Weights of a small transformer language model.
Architecture: RMSNorm before and after each block, rotary positions, tied embeddings, capped logits.
Training: a variant of Muon for these matrices, 630M tokens, 9000 steps.
MLP neurons of a small language model. Each row is named by its layer, matrix (up: input weights) and neuron, and shows model dimensions 64-191. Each number is 200 + 20 x the weight over its row's rms, rounded and kept within 0 to 999.
After each neuron's rows, "fires after" lists the tokens most often just before its 100 highest values on Wikipedia text that the model never trained on.

L4.up324,203,190,201,198,226,182,172,174,184,183,199,213,210,226,205,195,159,179,211,204,225,214,213,213,209,223,206,180,161,227,177,203,196,193,190,210,209,209,233,203,183,185,219,217,187,197,185,163,221,191,203,210,198,225,166,178,180,207,208,220,249,224,188,190,200,175,211,214,180,197,203,193,238,196,189,195,217,205,192,195,199,184,209,183,144,210,210,211,171,186,206,166,182,187,220,187,221,154,210,193,151,229,224,227,221,203,230,180,203,192,196,224,202,194,194,206,191,210,181,191,230,170,176,188,226,195,203,201
fires after: "0", "9", " Re"

L4.up713,227,190,203,214,210,130,203,230,228,212,193,230,211,185,209,171,180,206,176,234,179,199,203,162,223,217,218,199,157,197,230,207,185,182,191,190,211,175,188,200,219,180,229,189,219,181,214,193,216,195,208,180,193,193,184,205,224,221,192,217,176,172,246,211,220,215,197,224,209,186,206,194,205,188,188,194,216,202,193,238,228,230,183,165,194,202,160,173,204,232,193,188,178,186,170,212,246,241,173,184,215,189,187,211,196,203,181,213,151,207,222,193,218,195,189,201,178,193,188,194,218,180,194,194,219,198,219,206
fires after: "\n", " |", " ", " co", "Discography"

L4.up1080,182,172,183,171,182,202,217,209,240,212,222,215,176,232,206,257,201,186,174,203,194,189,175,197,229,161,210,214,186,174,198,204,205,247,202,196,207,155,224,200,219,214,197,191,225,189,193,211,225,210,221,191,177,150,219,176,219,208,168,189,200,212,182,204,232,206,201,215,202,195,202,197,220,196,222,236,201,229,185,251,208,176,199,203,178,141,200,208,210,205,176,196,205,186,194,192,201,176,175,228,223,184,195,186,194,199,223,191,191,230,217,194,200,187,161,217,196,206,215,188,212,189,212,181,237,181,188,229
fires after: "1", "8", "mm", "0", "5"

L6.up970,209,158,198,202,232,197,218,216,185,199,225,169,200,168,222,199,201,203,159,181,178,182,195,248,190,183,210,196,182,205,150,209,214,216,182,195,183,215,222,218,186,200,196,218,221,195,227,230,192,204,164,204,208,223,177,171,181,199,220,182,210,205,174,216,209,186,215,217,198,229,219,217,185,204,236,188,191,165,233,217,221,184,197,209,191,210,204,190,214,223,191,197,180,123,193,224,200,231,197,214,172,167,172,222,179,217,206,219,228,248,200,195,199,189,204,189,214,182,212,202,230,183,210,171,174,180,194,188
fires after: " ", "1", "2", " –", " on"

L2.up1017,222,178,196,191,174,169,191,175,218,210,208,191,202,255,195,231,228,218,190,226,167,169,219,222,175,208,182,235,229,218,190,164,202,177,213,171,198,232,226,187,171,195,203,210,209,209,207,177,192,211,192,219,196,206,180,184,222,202,209,196,212,237,217,191,226,180,184,200,177,207,233,201,199,205,188,201,198,199,212,167,250,215,192,178,221,180,201,156,221,195,221,191,186,198,190,237,197,179,198,202,166,236,170,203,183,194,185,182,222,228,168,199,160,178,193,221,187,214,218,200,216,206,197,197,200,172,204,172
fires after: " ", "-", "|", " |"

L4.up223,225,181,200,210,194,192,210,210,233,203,157,202,213,230,210,204,208,204,188,200,206,223,209,204,204,168,191,219,176,206,200,161,191,230,197,198,214,206,197,164,206,209,222,218,206,208,192,230,218,196,199,234,178,197,220,188,197,264,180,195,226,187,202,197,160,223,210,211,224,220,195,147,188,196,181,221,187,226,180,165,224,217,215,217,178,187,191,186,207,167,215,197,258,192,203,249,217,194,194,170,168,192,177,214,193,220,206,201,208,188,177,184,179,204,181,229,191,193,188,211,191,169,211,208,207,165,186,226
fires after: "8", "5", "3", "0", "2", "1"

L2.up946,209,213,182,200,191,201,196,223,240,184,168,203,210,210,222,198,218,171,221,217,203,197,161,206,228,179,196,191,181,185,197,212,247,212,205,209,175,216,193,203,183,189,164,195,224,210,191,197,195,229,173,202,228,215,212,206,228,193,203,212,233,195,169,205,177,210,238,208,217,199,185,213,228,187,214,201,184,222,206,215,159,212,220,230,175,200,215,189,170,240,181,183,173,203,218,232,195,189,217,190,192,199,189,176,179,205,200,214,180,207,190,244,202,233,216,172,243,175,200,192,191,215,217,187,166,168,228,201
fires after: " U", " the", " A", " J", " his"

L6.up240,222,212,246,198,203,187,207,173,239,213,205,219,176,197,221,186,205,170,192,190,173,239,241,197,259,171,194,190,227,197,198,222,171,187,237,213,187,206,216,224,167,233,190,178,212,209,199,205,222,207,190,197,208,198,181,235,177,207,210,235,215,196,149,219,231,190,208,218,200,242,179,199,220,202,240,212,196,179,221,160,196,225,212,195,155,163,200,197,196,205,224,191,173,205,192,210,193,202,184,178,195,211,187,214,183,204,168,191,200,207,207,221,211,240,232,199,216,189,166,232,210,180,179,215,215,204,215,200
fires after: " ", " (", " |"

L4.up909,199,191,205,219,189,200,134,203,198,206,193,227,162,187,195,172,168,169,205,236,199,191,197,201,226,239,199,182,235,185,206,176,185,219,200,198,199,196,190,208,207,182,196,234,208,200,193,222,190,242,223,240,229,151,194,159,178,216,232,176,171,221,189,206,193,208,172,224,228,176,198,232,212,203,201,190,220,194,181,207,188,188,192,196,226,182,187,206,197,213,186,174,203,195,198,234,180,222,189,185,213,216,194,178,217,194,198,237,203,154,196,180,206,204,191,195,195,197,223,189,218,163,212,179,166,193,175,212
fires after: "1", "4", "5", "0", "6", "3"

L4.up893,208,210,201,212,222,214,177,237,201,202,198,186,219,241,200,182,214,229,226,148,163,184,193,205,211,182,231,203,175,239,182,197,224,201,214,170,228,188,187,213,213,182,216,203,211,157,232,211,212,179,174,262,201,185,171,201,230,198,195,199,211,204,197,207,183,185,202,200,193,216,224,187,216,226,183,193,150,194,206,216,194,205,183,212,199,206,172,193,226,220,195,197,229,179,173,197,212,205,191,202,222,223,210,167,166,210,214,197,203,227,220,208,202,189,173,208,235,185,221,179,194,212,197,180,202,201,212,161
fires after: "\n", ".", " L", "-"

L6.up751,226,214,196,211,177,196,217,208,237,183,234,216,211,230,229,207,201,207,220,197,207,185,210,181,194,174,212,201,160,209,184,190,230,202,169,220,197,208,221,245,202,223,215,194,189,209,184,232,194,201,193,175,178,178,214,191,182,213,211,191,224,195,212,194,199,196,183,246,194,250,203,176,200,186,228,221,217,195,218,173,262,244,195,223,184,200,193,201,227,204,218,203,178,223,188,251,203,232,183,180,201,216,172,171,202,201,200,227,191,202,195,206,176,183,209,216,217,197,176,206,205,197,175,197,191,222,210,174
fires after: " ", " |", "%", ")", "–", ";"

L2.up1001,208,185,199,206,190,194,172,209,231,185,234,200,207,188,205,199,169,230,189,182,176,212,203,228,232,195,162,200,225,180,198,174,177,174,190,222,153,181,175,224,215,210,194,233,202,207,186,209,219,195,201,189,163,165,198,161,192,232,206,225,190,213,191,205,206,204,204,167,252,207,234,224,177,198,197,216,195,218,187,191,209,199,181,190,184,217,179,185,208,237,205,203,197,184,184,216,235,231,204,154,200,183,175,188,200,207,218,189,176,231,170,180,196,187,233,178,183,243,213,175,218,191,214,180,187,205,191,157
fires after: "\n", "1"

L2.up154,195,173,192,191,204,215,228,183,206,194,197,155,177,205,180,202,194,212,212,216,201,180,225,192,225,209,197,205,236,218,190,182,197,191,199,195,151,199,185,156,188,198,177,175,185,184,239,184,231,233,224,213,232,163,221,183,210,240,218,192,206,218,172,213,249,169,183,196,190,185,221,209,190,168,221,209,192,199,205,216,217,203,200,191,241,192,205,196,233,223,194,203,219,224,187,221,192,199,136,202,218,175,197,215,193,221,230,214,156,226,184,212,200,194,187,213,213,216,184,177,222,189,183,213,194,202,195,176
fires after: " (", " ", " /"

L2.up1056,206,225,212,222,205,192,192,224,185,199,186,185,191,211,195,208,206,197,191,186,178,220,208,211,202,213,158,186,227,210,211,166,222,231,177,179,187,205,190,181,210,188,207,199,193,185,162,183,236,208,206,190,220,235,188,199,198,198,186,183,180,229,177,202,203,192,195,208,178,209,192,203,204,179,187,211,216,233,234,195,211,195,183,182,237,166,200,176,172,226,229,175,178,229,170,222,225,207,217,172,198,201,203,184,172,177,217,140,214,226,199,177,206,200,180,177,177,184,186,191,198,200,223,166,182,198,245,188
fires after: "\n", "T", " ", "1"

L8.up680,206,216,182,195,247,155,217,171,172,193,190,170,231,246,223,185,207,180,214,202,188,213,212,208,200,225,168,153,207,175,223,213,288,150,215,182,182,189,182,178,207,195,215,196,203,216,214,224,205,178,180,170,218,236,211,158,156,176,226,201,191,207,206,203,192,189,200,209,242,186,235,183,171,152,201,183,231,183,203,189,214,216,216,197,219,164,218,159,225,224,197,199,184,230,212,204,203,219,210,204,177,190,184,198,213,214,160,189,187,207,202,215,179,197,196,202,223,186,231,196,210,204,191,193,195,209,201,223
fires after: " |", " A", " none", " Long", " ("

L6.up360,208,167,218,203,202,203,211,225,216,193,194,175,199,182,183,193,222,188,191,183,190,233,196,216,203,210,189,229,215,213,214,139,170,194,204,191,227,195,196,222,184,236,209,180,206,187,229,208,222,198,209,241,185,199,187,214,180,211,205,201,202,208,171,215,221,194,207,249,177,206,223,216,205,230,208,205,218,229,248,211,200,194,189,202,199,197,232,210,184,224,186,201,205,185,216,173,191,188,218,213,204,202,197,173,212,217,183,195,204,225,206,220,185,213,182,230,194,187,228,210,193,207,190,182,167,195,203,174
fires after: ":", " ", ".", ",", ";"

L6.up824,187,192,182,172,209,210,174,212,201,208,198,232,206,198,200,196,222,199,197,206,226,194,209,202,190,196,225,191,187,197,208,220,216,229,176,230,178,198,219,190,229,196,180,179,179,218,240,173,217,202,209,211,176,181,185,232,200,205,216,225,194,227,176,194,199,208,211,198,190,234,173,201,210,222,207,190,156,192,231,198,241,205,195,182,160,211,226,242,180,192,225,202,205,161,204,190,211,203,201,206,205,186,223,231,208,180,173,195,200,223,173,201,194,188,206,183,188,183,182,207,193,190,241,206,225,208,203,197
fires after: " ", ".", " \"", " Label"

L6.up79,220,196,196,216,179,191,218,177,210,210,197,233,210,192,207,209,202,197,222,208,200,209,167,199,222,205,193,190,216,191,227,211,206,222,203,180,225,203,196,220,192,165,189,194,213,191,162,199,161,188,218,210,202,190,189,187,210,163,201,177,204,204,138,207,162,225,184,229,185,167,227,188,190,203,232,195,194,194,205,173,175,186,190,202,179,171,204,216,183,217,189,153,216,175,188,181,184,178,191,172,212,213,199,196,191,192,196,195,195,160,182,237,232,174,170,184,210,222,199,192,201,206,168,224,176,223,194,194
fires after: "1", "–", "3", "\n", "9", " Ha"

L2.up295,171,190,183,198,240,239,184,231,212,234,216,180,177,181,179,197,174,224,193,247,185,181,201,199,203,194,264,197,204,187,183,238,175,207,199,204,204,198,177,201,189,217,198,221,215,171,185,245,213,209,213,192,209,181,188,187,205,207,235,218,203,171,215,218,197,197,217,217,216,180,199,184,199,199,182,236,176,193,198,221,223,207,205,206,238,210,197,224,239,215,194,229,245,204,239,209,189,164,216,197,193,221,199,190,186,230,197,187,163,200,177,197,189,168,180,213,188,253,182,187,221,180,172,244,199,176,214,213
fires after: " "

L2.up140,209,209,180,168,184,191,221,198,195,226,151,187,209,197,188,186,257,184,210,192,190,215,205,186,169,227,193,203,219,225,194,221,252,176,188,199,214,224,258,164,205,216,205,215,208,197,228,185,222,209,169,191,189,235,186,167,190,195,175,237,194,188,186,197,227,196,174,200,241,208,193,192,208,180,219,198,208,242,201,193,202,216,184,199,203,193,221,195,179,196,223,159,187,217,204,227,180,198,186,159,193,210,181,174,203,227,208,203,189,174,192,204,221,222,194,190,192,218,215,178,193,226,184,166,203,259,218,203
fires after: " ", " (", "1"

L6.up863,175,185,189,204,219,219,196,204,166,177,207,214,217,215,192,211,215,205,177,185,222,251,183,226,199,189,205,168,238,203,180,180,189,197,220,204,182,173,223,168,201,196,157,205,196,155,211,183,196,161,188,216,200,212,170,203,186,204,239,244,195,221,190,205,180,209,174,208,168,174,192,214,227,194,203,213,193,211,219,186,248,190,230,183,174,196,217,197,207,217,221,194,176,204,195,183,205,194,204,214,162,196,193,202,210,205,222,215,210,215,211,182,178,198,235,170,217,248,222,139,177,213,198,204,198,211,181,219
fires after: ".", " ", "ium"

L4.up178,199,218,201,202,208,217,208,200,214,207,172,183,193,142,198,175,205,189,178,188,223,194,210,230,193,207,186,201,210,225,200,178,206,165,194,217,213,223,177,197,194,210,232,194,166,214,230,210,214,189,213,194,225,220,213,186,205,205,184,215,179,218,196,182,243,220,179,199,212,218,212,230,201,240,207,199,211,171,198,199,220,203,192,200,198,181,190,193,166,177,214,195,207,202,194,200,181,174,198,200,214,221,169,196,178,201,185,189,194,205,197,187,209,194,210,188,202,200,195,186,181,226,235,186,199,247,199,176
fires after: " |", " ", "2", "6"

L6.up736,205,200,224,198,212,208,202,157,241,218,200,203,187,202,193,204,236,190,192,206,198,228,236,178,195,213,201,185,199,210,217,186,198,186,187,178,220,180,217,199,218,176,201,171,215,198,206,191,203,224,201,199,185,186,219,176,152,215,215,171,198,209,230,239,201,211,222,235,195,214,194,174,215,195,189,236,219,196,223,194,161,189,160,178,221,199,207,166,215,216,202,218,175,194,191,195,181,216,216,206,197,199,227,198,248,189,207,179,180,218,209,167,198,226,206,207,215,190,193,196,174,184,204,237,203,219,188,174
fires after: " |", "-", "|", ","

L8.up980,193,187,182,190,216,201,191,188,204,153,207,194,201,224,205,224,158,222,228,217,219,164,191,203,217,194,169,193,183,207,226,206,187,182,217,186,156,194,238,168,210,235,249,198,204,160,245,217,189,222,237,186,226,169,211,168,213,221,224,268,212,214,213,184,222,185,183,186,214,213,202,195,168,225,208,205,201,215,223,227,171,194,203,198,219,207,232,218,178,221,202,197,205,204,201,219,199,180,182,160,219,168,238,194,189,201,190,178,184,221,200,204,173,213,201,216,175,233,220,204,163,185,199,222,227,209,222,177
fires after: " ", "9", "–", "|", "8", ","

L4.up638,205,204,230,205,203,209,174,193,227,225,227,196,215,230,183,183,233,213,233,213,196,198,202,188,186,192,204,232,203,210,206,184,225,193,221,183,179,236,208,219,171,237,225,189,205,221,228,235,203,196,177,172,186,220,207,209,178,192,215,175,199,232,175,184,198,188,206,203,193,208,222,191,199,195,217,226,191,185,215,195,227,183,223,225,182,212,210,204,175,166,173,223,182,171,190,205,192,230,195,176,183,238,194,209,172,182,197,214,222,218,156,202,237,172,219,190,218,231,205,213,179,226,211,212,197,215,211,172
fires after: " |", "-", "==", ",", " ", "s"

L2.up473,190,186,194,214,232,205,234,202,226,187,212,184,232,226,202,205,243,176,190,225,238,218,174,242,206,207,187,206,216,190,186,147,179,173,203,209,206,189,206,232,209,174,163,187,216,185,217,206,195,193,188,169,191,189,214,220,192,209,191,212,216,191,219,182,201,218,194,214,196,239,196,205,201,220,214,177,192,199,207,182,172,154,180,190,184,166,216,200,175,193,209,201,190,184,190,197,172,184,208,221,188,193,195,189,213,223,209,196,198,230,220,198,229,229,154,228,200,247,219,181,226,185,179,215,162,229,228,201
fires after: " |", "|", "-", " was", ","

L2.up978,192,214,248,189,211,202,213,225,247,227,171,169,197,181,236,213,204,206,213,186,189,213,153,200,177,220,199,217,231,200,210,208,202,195,241,196,188,212,204,199,195,195,227,188,191,219,218,163,181,225,210,189,230,208,201,193,211,228,171,219,218,186,187,241,212,185,214,184,192,190,220,187,204,204,155,208,220,197,199,203,226,206,198,192,162,249,181,203,214,241,212,185,178,190,196,220,169,185,248,168,234,196,180,144,205,206,234,203,199,207,203,191,221,211,186,170,202,254,205,168,193,182,183,193,166,186,183,214
fires after: "1", " as", " (", "9", "2", "0"

L4.up717,187,219,235,230,251,222,188,243,169,202,200,191,184,195,202,188,177,202,178,221,171,206,226,213,208,207,191,204,195,201,206,177,200,199,184,220,230,222,194,187,206,182,156,187,160,190,224,184,201,193,190,205,161,206,182,200,176,186,178,214,232,216,200,232,191,204,197,144,234,213,178,201,213,207,223,213,207,205,212,222,179,178,214,183,174,205,167,186,217,202,196,206,193,194,214,234,199,184,169,198,211,212,221,159,213,189,208,156,172,183,204,219,183,217,191,204,187,180,222,225,224,199,197,180,177,195,207,195
fires after: " ", "•", " |"

L4.up940,205,211,221,255,202,160,187,186,193,206,218,196,187,225,217,181,164,181,223,169,221,198,207,208,157,206,243,160,192,203,238,158,169,195,172,190,187,180,211,207,195,195,216,236,191,197,199,204,230,206,184,218,201,212,243,219,175,218,210,236,250,189,187,190,234,192,162,225,205,193,206,179,176,197,215,201,221,221,236,221,202,215,197,197,179,211,252,196,197,192,200,194,219,194,218,208,192,245,239,180,160,226,192,173,163,193,176,213,202,178,210,210,173,157,202,207,224,169,190,208,191,187,191,223,195,180,204,197
fires after: "–", " |", " Ten", ":"

L6.up159,162,200,232,202,251,180,167,199,181,179,198,182,211,213,208,207,183,179,187,204,220,198,239,242,210,213,173,157,219,193,192,217,207,231,187,199,224,213,198,219,215,193,227,233,209,209,201,229,227,174,209,208,208,258,237,231,174,191,208,184,210,227,190,223,203,188,200,214,209,226,212,198,213,172,195,201,219,194,209,222,204,209,172,234,188,213,186,231,160,198,182,224,183,206,223,192,204,208,217,243,192,207,258,219,160,200,198,152,188,216,195,221,215,179,225,196,204,202,180,230,195,175,209,178,225,240,202,223
fires after: " |", " ", "==", "1", "2", "|"

L8.up633,203,189,175,212,194,185,204,206,203,190,154,164,205,213,218,173,200,207,192,198,183,218,180,240,178,217,168,190,169,197,215,171,170,185,180,201,215,211,204,221,240,211,185,181,209,198,247,205,201,200,195,194,197,228,217,208,209,229,205,187,188,213,198,215,218,157,198,217,201,169,212,215,191,194,220,208,170,187,208,201,227,203,201,219,230,192,210,220,217,187,184,209,180,197,208,182,185,229,180,210,176,207,190,218,188,220,215,181,216,191,197,207,241,205,245,250,203,225,171,209,172,219,232,197,188,243,194,222
fires after: " |", "---|---|---|---|", "1", "|---|---|---|"

L4.up440,215,211,187,235,195,175,210,193,194,188,180,210,226,185,181,212,176,212,166,167,182,246,191,210,186,185,194,186,193,195,158,204,174,219,213,200,196,212,205,205,231,216,214,180,205,200,232,157,197,217,217,168,221,219,210,208,202,208,195,194,253,223,170,246,160,172,204,191,238,190,174,228,190,183,186,197,193,183,194,212,215,186,253,231,210,208,216,216,223,224,180,203,178,177,206,196,216,194,215,189,196,187,175,219,186,190,217,233,193,211,179,180,208,208,220,191,230,177,196,210,183,181,221,232,209,192,223,218
fires after: ".", " his"

L4.up418,155,179,184,232,238,190,218,214,160,210,186,209,228,202,208,212,214,231,230,189,228,229,229,199,209,228,189,204,187,221,203,224,182,167,191,216,198,213,216,210,217,233,167,172,211,208,192,173,188,191,176,195,167,206,221,221,196,158,209,219,217,206,198,223,193,214,193,170,241,218,205,176,188,238,211,185,159,210,198,201,246,186,220,180,160,180,176,181,218,226,218,188,208,209,211,207,191,205,216,188,190,214,204,179,178,212,176,202,202,196,212,197,205,211,200,187,216,202,182,235,193,177,224,197,148,219,208,199
fires after: " |", "'"

L6.up495,160,179,206,197,200,211,174,208,169,209,195,223,180,202,215,216,220,180,186,197,189,181,189,215,209,221,186,198,233,206,221,199,191,231,206,219,216,227,253,168,226,220,212,230,204,197,173,189,198,177,220,204,209,188,184,206,207,245,188,230,221,236,214,209,224,197,176,213,178,179,195,180,168,202,215,253,209,247,180,188,200,184,215,226,213,179,231,215,228,202,255,228,227,199,168,200,198,198,203,180,210,195,174,172,204,191,196,145,222,185,202,183,205,205,224,209,222,181,227,199,184,209,180,224,206,233,231,196
fires after: " to", " ", " and", "9"

L8.up975,165,178,198,181,204,167,222,227,219,186,174,185,218,209,238,197,215,209,207,213,241,208,216,180,189,193,184,195,183,202,209,196,182,168,221,207,231,208,246,216,185,169,206,186,172,204,201,185,218,184,243,167,214,196,179,210,209,237,183,192,188,190,163,153,197,205,183,198,216,211,181,167,229,228,226,246,190,196,196,219,211,192,191,207,169,181,206,191,187,216,217,178,181,163,203,210,226,171,169,190,216,217,210,214,215,228,212,212,204,216,212,186,220,204,196,208,204,195,213,196,185,189,192,180,185,208,184,204
fires after: " |", " ", ",", "-"

L8.up179,226,203,212,189,186,207,217,186,211,181,196,226,210,182,215,165,153,203,198,245,215,191,173,200,195,184,222,209,207,188,209,214,169,216,177,194,204,181,183,203,218,163,200,174,193,180,206,197,199,222,206,195,176,222,208,215,239,210,231,163,197,178,177,217,227,172,182,230,193,175,219,211,229,214,198,223,231,186,218,248,197,204,202,228,163,208,201,187,238,176,196,199,215,213,196,185,216,206,193,184,183,182,232,177,183,180,196,200,162,180,191,181,213,220,187,178,245,190,217,175,177,219,204,214,228,226,200,198
fires after: " ", "2", "1", "3"

L4.up336,221,200,228,208,199,192,220,191,164,181,230,161,182,226,199,203,224,232,187,182,212,227,211,226,211,217,164,207,211,231,235,203,196,166,173,207,210,198,181,153,168,204,209,202,200,198,224,180,213,178,197,209,242,167,165,170,213,200,163,171,168,204,210,224,217,224,191,201,187,199,213,195,207,213,207,163,185,220,193,182,191,212,227,225,215,185,193,219,203,186,166,208,206,217,228,158,222,171,224,197,201,205,228,217,213,216,237,185,179,199,233,189,226,227,209,189,181,204,204,223,177,223,220,208,213,162,201,183
fires after: " (", "-", ":", ",", " a", " the"

L4.up146,235,217,203,206,198,176,174,166,172,175,210,195,205,195,194,196,193,182,176,215,233,201,201,183,153,176,179,176,194,184,218,216,205,171,221,244,192,215,194,225,230,175,176,210,215,218,185,200,214,167,179,218,187,212,192,189,224,208,198,180,194,224,212,172,215,209,173,200,194,211,192,167,206,209,218,216,204,163,218,179,183,200,212,202,230,171,177,239,226,216,200,216,215,214,258,215,225,235,218,185,191,175,168,183,203,217,175,180,174,201,197,202,207,182,253,213,200,204,196,185,212,195,181,214,213,173,187,215
fires after: "0", "5", "a", "ad"

L2.up228,198,194,203,191,164,152,206,217,173,225,206,187,177,200,167,209,205,204,175,199,130,189,200,223,222,203,226,173,206,168,248,204,205,201,235,174,221,205,195,208,197,179,195,204,206,234,208,187,240,145,171,176,179,213,165,212,175,209,175,187,210,191,204,212,183,171,172,185,194,202,178,177,216,208,176,216,227,207,211,206,203,225,231,218,176,149,196,229,200,193,202,213,217,167,188,187,226,165,209,222,200,223,204,182,191,187,219,203,220,226,220,196,201,214,191,197,213,222,223,191,216,186,188,184,222,213,191,189
fires after: "\n", ".", ")", "-", ":", "in"

L4.up986,216,219,188,218,217,198,212,173,207,192,191,186,216,171,205,190,179,190,222,179,201,192,177,231,204,221,185,169,222,180,192,214,196,167,211,171,220,212,228,215,184,193,209,191,172,216,200,191,196,181,193,211,214,205,180,205,211,200,203,185,176,215,196,208,193,192,184,209,214,233,184,188,219,264,213,194,201,177,226,188,206,206,182,216,155,225,175,174,197,200,209,236,213,213,208,195,198,230,202,181,191,203,154,230,172,232,171,193,182,220,223,217,198,203,187,250,170,224,221,207,225,167,172,202,188,207,245,194
fires after: " ", " ("

L2.up964,224,218,181,220,183,190,184,182,197,194,206,202,197,185,215,219,163,215,239,233,149,196,213,172,222,189,170,206,200,237,195,200,203,223,221,201,190,204,255,199,201,175,192,212,208,185,205,210,198,240,229,220,192,162,229,175,209,223,244,187,223,193,210,217,229,209,211,217,216,207,217,228,211,189,207,210,165,188,205,187,190,196,178,192,211,232,196,186,210,205,230,244,241,229,202,217,220,207,218,170,211,217,194,183,218,207,258,191,192,185,185,156,176,214,187,176,182,202,201,189,192,192,227,192,207,226,226,188
fires after: " ", " the", " Pa", " (", " C", "\n"

L8.up590,229,198,177,180,200,164,200,200,202,181,223,211,224,221,183,172,195,210,196,227,213,134,217,191,183,210,216,192,195,201,185,201,213,231,189,180,172,248,210,206,186,190,233,195,195,192,194,197,159,223,218,194,205,179,223,212,219,207,218,216,222,194,196,182,242,213,193,165,209,178,196,204,197,209,188,202,204,220,195,217,197,172,185,196,223,213,193,203,211,208,184,180,214,152,189,169,227,183,243,203,220,168,172,192,212,155,204,179,217,172,200,199,197,200,167,204,202,218,232,201,170,176,217,177,205,224,197,167
fires after: ",", " in", " United", " of", " and", " |"

L6.up1082,159,213,218,186,219,200,194,244,195,206,202,201,220,221,185,162,209,191,218,188,161,232,203,205,226,178,233,194,202,122,211,175,202,199,174,197,185,183,218,231,191,196,216,215,196,206,182,223,174,230,186,193,213,185,206,228,225,224,171,210,225,189,173,215,225,184,228,178,214,208,196,210,254,172,212,175,200,156,201,216,195,174,197,182,162,201,215,201,191,217,227,188,189,218,195,196,200,193,145,191,173,192,206,226,184,186,202,202,227,227,174,210,177,228,174,200,186,270,179,175,203,175,200,183,211,226,192,214
fires after: " ", " |", ",", " the", ":"

L4.up502,149,197,219,206,231,233,227,210,211,210,195,187,180,169,202,203,215,214,184,219,200,217,176,231,223,202,208,224,197,210,230,210,168,197,224,190,206,226,217,202,254,202,147,224,222,180,171,197,212,210,190,151,219,156,176,167,221,215,205,181,202,201,181,210,212,227,191,212,204,209,179,199,206,193,152,178,215,195,222,161,199,202,226,216,205,191,194,215,202,207,185,216,198,218,211,192,160,152,214,171,174,168,178,218,185,198,214,205,204,178,258,203,214,192,225,197,209,191,219,197,200,218,202,200,219,188,183,232
fires after: ",", " as", ":", "ect", ";", "N"

L4.up1104,216,184,224,176,185,191,196,208,225,217,214,190,212,203,179,189,246,223,220,201,214,165,215,206,185,202,204,194,191,209,208,175,173,193,188,177,190,217,207,149,220,189,228,195,207,231,203,203,179,192,181,220,218,206,212,216,171,216,228,221,202,201,179,167,202,186,189,209,180,193,194,172,225,157,190,220,174,205,231,196,192,192,204,201,198,184,213,209,199,234,203,166,216,150,226,199,177,169,208,209,192,190,206,185,188,198,197,195,176,181,200,204,231,182,179,242,224,189,191,189,220,190,190,211,179,223,248,210
fires after: " |", "-", ",", "|", "."

L6.up514,212,230,198,225,213,224,230,162,184,207,228,181,211,185,169,183,214,193,205,222,198,204,169,221,209,193,183,160,246,193,214,209,217,203,182,187,187,159,197,195,209,209,204,206,206,183,219,192,204,198,174,197,177,225,150,204,199,205,236,189,200,211,210,195,178,202,182,197,206,228,194,171,223,184,173,191,196,213,216,190,201,213,221,213,179,213,210,244,225,198,240,220,210,230,209,183,162,192,244,177,197,217,197,192,203,215,195,199,196,210,202,206,198,217,196,203,209,174,217,201,176,193,188,194,197,182,187,156
fires after: ".", "5", "0"

L4.up66,196,237,202,197,200,175,234,172,180,159,191,216,227,222,232,201,156,145,192,162,219,192,216,224,205,170,215,183,188,181,176,182,212,218,193,253,167,205,220,183,180,210,231,215,170,187,198,204,176,171,145,186,176,203,192,206,183,205,202,197,187,188,184,191,202,199,195,196,212,185,184,188,178,178,179,239,230,224,200,205,211,223,203,193,179,197,195,228,213,222,191,198,179,178,177,186,202,175,185,199,204,201,209,214,234,206,184,170,195,221,227,161,183,213,178,204,188,215,193,193,201,207,201,175,265,219,175,230
fires after: "0", "1", "5", "8", "2", "3"